Weights of a small transformer language model: 16 layers, LayerNorm before each block.
MLP neurons of a small language model. Each row is named by its layer, matrix (gate and up: input weights; down: output weights) and neuron, and shows model dimensions 32-127. Each number is 200 + 20 x the weight over its row's rms, rounded and kept within 0 to 999. A neuron's up and down rows have the sign that makes its largest values positive.
After each neuron's rows, "fires on" lists the tokens most often at its 100 highest values on Wikipedia text that the model never trained on.

L5.gate24,195,207,213,191,176,182,244,226,191,215,234,236,185,211,192,197,189,202,171,187,217,161,220,208,217,193,209,208,191,197,196,252,170,224,226,224,240,202,194,226,187,218,194,199,183,201,193,188,189,205,203,201,221,183,191,192,221,204,182,192,190,202,219,215,223,204,187,232,225,230,224,163,207,227,195,172,198,159,229,207,226,187,194,224,214,206,182,193,167,208,185,239,208,206,185,209
L5.up24,245,176,229,198,227,193,167,177,198,192,163,194,187,235,197,191,245,227,192,181,187,193,186,179,206,224,230,205,176,201,189,199,232,201,175,176,198,222,196,226,206,185,223,195,197,160,219,206,195,220,177,201,193,170,194,189,185,202,199,210,210,202,176,165,217,193,223,208,221,173,212,230,174,210,172,209,185,199,185,194,177,202,194,206,210,245,200,194,229,213,219,235,218,228,192,204
L5.down24,186,240,207,220,171,180,211,190,220,218,214,155,174,210,207,219,227,210,190,205,186,159,191,218,153,175,192,218,207,205,195,217,218,206,192,204,204,201,211,184,198,164,188,177,230,194,194,206,200,176,225,189,144,162,182,208,225,198,181,232,216,234,180,184,161,205,168,210,180,235,221,208,192,175,180,174,191,189,202,198,236,181,213,220,225,219,185,163,191,192,187,225,209,206,175,233
fires on: "-", "|"

L4.gate183,203,194,207,192,233,190,216,221,169,194,161,172,189,207,212,174,250,217,180,166,192,200,193,223,233,222,206,189,180,157,161,194,168,230,211,175,209,200,246,212,218,230,189,195,207,194,140,177,171,177,186,177,196,186,180,198,174,190,203,198,193,215,201,183,209,207,200,176,234,165,194,177,163,181,207,205,215,205,196,158,192,211,176,162,173,193,168,221,204,211,184,224,189,189,200,157
L4.up183,181,153,209,207,189,195,186,224,197,225,216,217,195,220,187,211,204,210,209,236,190,167,185,219,214,182,227,194,213,199,190,182,186,208,215,173,217,167,210,204,248,204,183,204,195,183,184,176,226,202,197,178,205,193,215,167,185,231,209,189,185,237,210,188,175,217,255,201,175,191,186,222,181,193,182,213,160,189,194,205,191,193,190,191,205,210,163,201,197,186,182,173,199,194,186,177
L4.down183,216,193,210,225,232,208,164,152,210,192,218,234,224,205,211,212,177,214,220,230,184,209,198,213,208,164,199,221,213,205,177,222,236,220,194,210,220,223,226,204,218,193,208,194,216,164,179,166,217,229,215,169,176,221,197,191,199,220,211,208,196,188,207,176,204,196,174,206,192,196,199,228,192,191,198,192,186,216,221,208,212,200,173,195,184,195,199,176,211,215,217,193,198,201,189,154
fires on: "=", " ="

L2.gate242,194,198,197,182,187,202,169,172,216,212,205,182,207,180,194,220,199,187,203,180,213,206,179,192,210,245,169,229,215,231,204,230,189,219,179,185,214,194,222,230,199,237,229,194,185,209,218,179,209,168,215,217,234,207,208,196,202,202,159,192,211,211,203,184,226,210,219,176,221,201,218,224,205,199,210,217,184,183,204,201,212,180,211,201,186,199,255,220,210,213,191,165,178,196,225,206
L2.up242,211,221,187,242,212,201,207,199,188,225,195,193,172,191,162,247,182,226,179,209,219,181,210,193,214,185,174,198,206,207,204,216,207,234,169,187,244,219,216,210,169,211,209,200,195,192,180,213,201,212,212,181,194,203,202,212,167,186,180,193,182,192,178,193,206,208,194,225,203,194,216,183,164,241,210,196,230,195,225,219,238,199,213,195,174,234,192,210,206,198,162,198,213,204,153,188
L2.down242,192,180,264,209,196,184,197,211,184,210,185,210,229,216,186,180,194,209,162,243,201,210,179,207,217,215,185,188,220,214,206,201,189,181,174,180,228,225,194,175,207,201,223,206,180,170,212,185,199,199,242,202,160,202,208,237,206,181,206,192,166,195,200,188,191,228,195,229,217,230,170,192,184,189,186,199,221,168,210,198,227,169,160,185,177,218,194,195,191,201,216,220,200,216,182,205
fires on: " States", ".", " York", "net", "tic", " America"

L5.gate388,172,168,219,227,214,211,217,171,218,228,182,214,185,213,207,201,193,178,201,239,207,197,240,217,178,220,210,194,213,194,176,196,202,221,211,235,224,165,239,217,211,211,191,185,208,208,192,162,182,175,240,190,197,184,187,183,238,163,238,209,168,209,187,214,221,244,182,174,239,212,186,196,188,211,191,218,209,160,194,207,187,213,213,174,199,188,212,189,193,227,201,233,187,181,173,237
L5.up388,169,165,169,230,184,193,182,182,200,199,219,223,193,211,173,183,187,224,191,210,194,200,178,228,221,194,220,208,228,200,166,193,210,189,229,223,192,177,179,224,189,191,222,209,196,231,188,244,165,195,158,154,199,204,183,230,209,218,203,210,216,213,219,188,191,182,188,182,162,210,211,226,227,219,222,215,186,212,194,233,200,186,217,194,200,215,218,199,220,213,209,176,216,189,183,221
L5.down388,203,192,190,234,198,197,214,194,219,213,186,165,163,200,192,221,199,180,210,212,192,253,233,203,215,206,171,229,209,189,171,228,209,237,195,234,174,187,194,241,205,192,206,194,168,198,184,220,218,234,178,197,217,211,189,211,211,189,219,201,212,226,213,201,223,190,179,188,179,185,239,192,226,234,193,198,212,197,217,201,229,177,179,193,234,230,172,181,182,223,175,181,194,194,201,157
fires on: "ra", "-", "di", "stra", "tra", "a"

L3.gate232,223,210,192,220,186,213,162,194,213,205,211,189,215,204,174,207,215,210,207,175,171,195,152,211,205,196,182,173,246,185,183,194,242,211,176,203,233,231,198,203,192,208,202,212,217,194,185,231,183,214,241,193,193,176,191,180,206,206,170,154,162,204,205,235,193,183,199,189,203,211,196,184,176,212,222,194,235,194,245,190,205,184,211,219,201,183,179,198,180,194,166,197,236,229,206,174
L3.up232,208,215,231,174,209,191,199,194,221,216,199,201,213,154,191,190,222,186,189,192,176,156,199,204,215,207,167,200,220,193,226,209,193,178,172,217,220,166,207,194,193,193,192,183,166,213,212,224,226,209,212,199,200,214,174,201,215,200,212,201,223,189,179,218,190,183,190,199,178,152,205,184,182,190,208,226,188,202,185,215,199,173,187,250,267,214,189,200,161,221,204,167,220,183,228,186
L3.down232,203,238,224,220,203,221,201,229,185,192,220,192,234,182,205,218,200,190,195,202,199,228,173,159,221,197,206,230,192,195,203,195,204,180,182,224,216,219,229,178,191,204,194,202,186,194,206,216,214,189,221,215,173,224,211,223,211,177,169,200,162,196,198,185,171,222,192,213,213,212,195,169,174,204,218,187,211,185,217,188,230,220,181,195,212,195,164,182,198,181,191,159,206,222,194,214
fires on: ".", " States", " Country", " UK", " Kingdom"

L3.gate141,209,202,200,223,213,225,214,199,230,170,198,160,180,198,200,207,212,136,204,183,181,161,192,182,223,234,203,177,191,202,229,226,173,201,163,187,206,201,236,207,194,223,184,171,199,217,188,198,198,187,203,146,218,166,214,202,187,197,221,180,166,183,195,203,217,199,182,197,209,194,215,153,170,201,177,188,181,197,175,196,199,183,179,163,172,180,231,199,246,236,218,205,165,187,200,236
L3.up141,164,167,197,212,181,185,219,236,206,177,183,211,179,231,229,185,204,189,212,229,198,179,183,185,207,231,204,225,202,208,215,215,189,146,222,219,209,210,173,194,171,203,207,208,229,256,198,195,199,196,240,184,202,137,212,212,214,206,219,194,212,179,201,185,188,203,204,210,212,208,185,165,210,213,228,234,195,212,207,204,199,217,207,184,191,197,202,193,188,203,153,244,186,226,208,197
L3.down141,182,198,193,193,213,195,201,221,200,198,206,189,230,192,219,190,181,174,227,233,193,201,200,152,246,194,188,211,213,202,195,217,251,170,230,190,213,201,191,179,211,203,195,205,244,231,193,226,190,185,219,185,174,175,179,201,192,192,192,188,233,211,237,197,203,184,200,189,194,209,206,200,210,208,200,188,188,210,207,219,218,200,170,192,220,200,201,193,215,186,207,238,194,200,200,185
fires on: "–", "-", " to"

L7.gate342,193,197,185,230,179,216,219,185,225,195,154,221,179,176,218,182,226,219,188,223,224,228,185,184,218,163,233,209,201,188,202,200,194,191,175,203,192,195,201,211,215,195,222,233,190,226,169,203,228,196,227,194,208,199,191,195,217,178,242,244,180,199,173,190,195,202,224,205,200,240,162,192,192,215,200,192,170,182,201,174,257,201,205,180,191,195,186,223,202,191,217,224,204,237,180,198
L7.up342,209,199,202,230,196,158,209,231,156,192,228,233,186,195,177,229,207,197,190,187,192,181,200,209,180,208,176,189,214,217,191,233,193,209,245,201,219,204,201,171,187,229,234,174,220,193,183,198,215,198,184,202,202,166,171,213,217,217,187,197,232,191,221,226,164,226,215,190,246,222,179,224,190,198,210,167,206,215,192,194,200,180,205,212,182,187,210,172,184,219,237,192,200,223,206,191
L7.down342,185,223,214,193,217,199,191,187,197,221,230,173,180,221,210,235,178,189,197,181,183,196,163,184,209,218,171,227,216,217,221,184,252,206,218,203,192,173,194,185,197,178,206,195,230,219,189,217,199,197,207,189,200,162,195,181,186,211,176,216,214,204,191,200,169,193,213,195,237,179,210,191,174,189,208,188,222,221,183,190,208,164,208,199,211,213,196,202,201,234,216,226,188,203,214,213
fires on: " and", "-", " or"

L5.gate370,218,205,205,202,222,207,221,203,191,221,226,218,215,203,170,211,234,215,196,195,219,258,173,216,192,204,199,229,209,235,223,213,215,205,214,190,182,188,259,217,229,207,232,166,180,209,207,178,212,180,201,215,203,214,240,169,225,191,193,185,194,202,206,192,196,193,243,227,181,203,193,198,170,203,212,193,188,199,203,203,185,231,186,200,203,214,163,233,204,227,205,207,210,203,205,196
L5.up370,194,213,171,183,207,198,206,179,195,218,210,230,230,203,198,199,227,209,179,173,179,188,206,197,197,194,156,206,174,199,161,187,225,224,207,183,202,212,192,220,180,210,216,208,182,212,180,166,192,251,203,207,219,242,211,211,179,220,168,193,186,203,245,210,154,186,193,241,201,208,236,163,196,169,178,204,188,242,176,193,237,215,210,194,226,216,211,193,197,168,217,170,190,184,188,166
L5.down370,198,196,185,215,225,172,193,186,184,188,190,235,203,165,195,180,210,239,215,245,207,231,207,207,193,222,202,196,218,194,204,204,210,211,184,197,236,226,233,170,197,207,189,197,198,208,155,189,225,216,194,203,201,200,220,185,174,207,197,162,236,222,235,166,189,187,205,205,150,229,208,238,189,215,172,216,175,205,179,160,189,219,186,157,204,218,196,233,233,195,225,199,216,173,214,178
fires on: "=", " ="

L5.gate502,181,200,210,193,201,193,187,207,203,189,188,210,223,234,226,252,178,191,170,172,192,194,196,174,202,209,179,177,186,208,180,190,212,207,222,198,206,206,222,206,190,227,184,191,176,205,234,218,205,234,171,155,209,185,187,133,216,186,252,203,194,197,173,192,213,212,208,205,226,208,158,216,202,190,176,197,220,196,203,167,174,220,233,179,196,185,217,217,221,228,206,193,193,224,239,178
L5.up502,193,230,236,159,175,216,219,227,187,193,178,201,222,189,204,218,200,199,174,198,184,216,170,210,200,225,172,186,183,227,199,207,202,242,257,195,206,226,220,209,179,210,206,184,185,217,192,205,226,190,202,226,203,202,183,162,221,200,157,186,213,231,199,216,192,198,187,173,209,247,166,192,177,178,197,236,193,214,172,198,203,204,186,196,204,189,198,196,220,234,202,202,188,192,202,179
L5.down502,207,187,197,173,195,210,218,241,228,201,196,161,213,245,181,211,178,205,174,186,210,187,211,243,203,216,185,187,205,187,185,201,209,204,193,183,206,229,201,223,172,200,161,217,195,192,214,206,216,214,188,231,210,208,204,183,198,211,180,215,190,198,225,240,223,194,212,171,206,207,184,189,191,226,213,188,208,222,149,164,196,209,196,163,172,208,161,200,220,223,176,210,214,195,153,186
fires on: " le", " other", " upper", " another", " top", "d"

L12.gate481,228,176,195,204,245,224,185,163,202,212,208,207,219,207,226,165,213,193,198,191,193,202,235,190,211,215,216,193,235,202,199,176,231,199,195,194,216,217,218,174,173,213,184,196,179,222,200,242,187,221,205,204,187,175,198,239,205,202,180,222,198,212,213,194,205,218,185,250,134,234,215,210,212,243,198,210,199,190,205,193,197,219,178,191,157,226,196,199,222,189,199,179,203,240,171,221
L12.up481,224,200,185,173,230,206,193,222,223,199,226,160,235,194,192,212,219,193,205,221,207,168,201,182,189,174,203,230,213,176,212,181,205,185,239,200,193,197,187,182,205,164,206,185,219,167,191,208,215,193,215,222,221,206,205,186,223,197,200,210,194,184,204,217,201,213,216,192,199,176,220,204,189,176,220,162,206,189,192,187,160,206,228,237,184,249,202,199,198,211,181,214,162,167,237,195
L12.down481,180,196,194,184,189,179,176,206,214,197,209,215,215,200,220,179,190,204,200,190,156,174,202,214,194,194,198,220,213,212,178,194,214,184,186,184,216,205,163,218,222,210,184,197,211,189,180,168,178,190,207,199,194,195,194,187,240,213,219,166,206,231,235,159,217,221,218,196,216,182,172,208,182,188,208,159,173,225,242,235,242,206,209,164,200,201,192,247,212,186,213,194,173,191,196,190
fires on: "ing", " that", " announced", " for", "ed"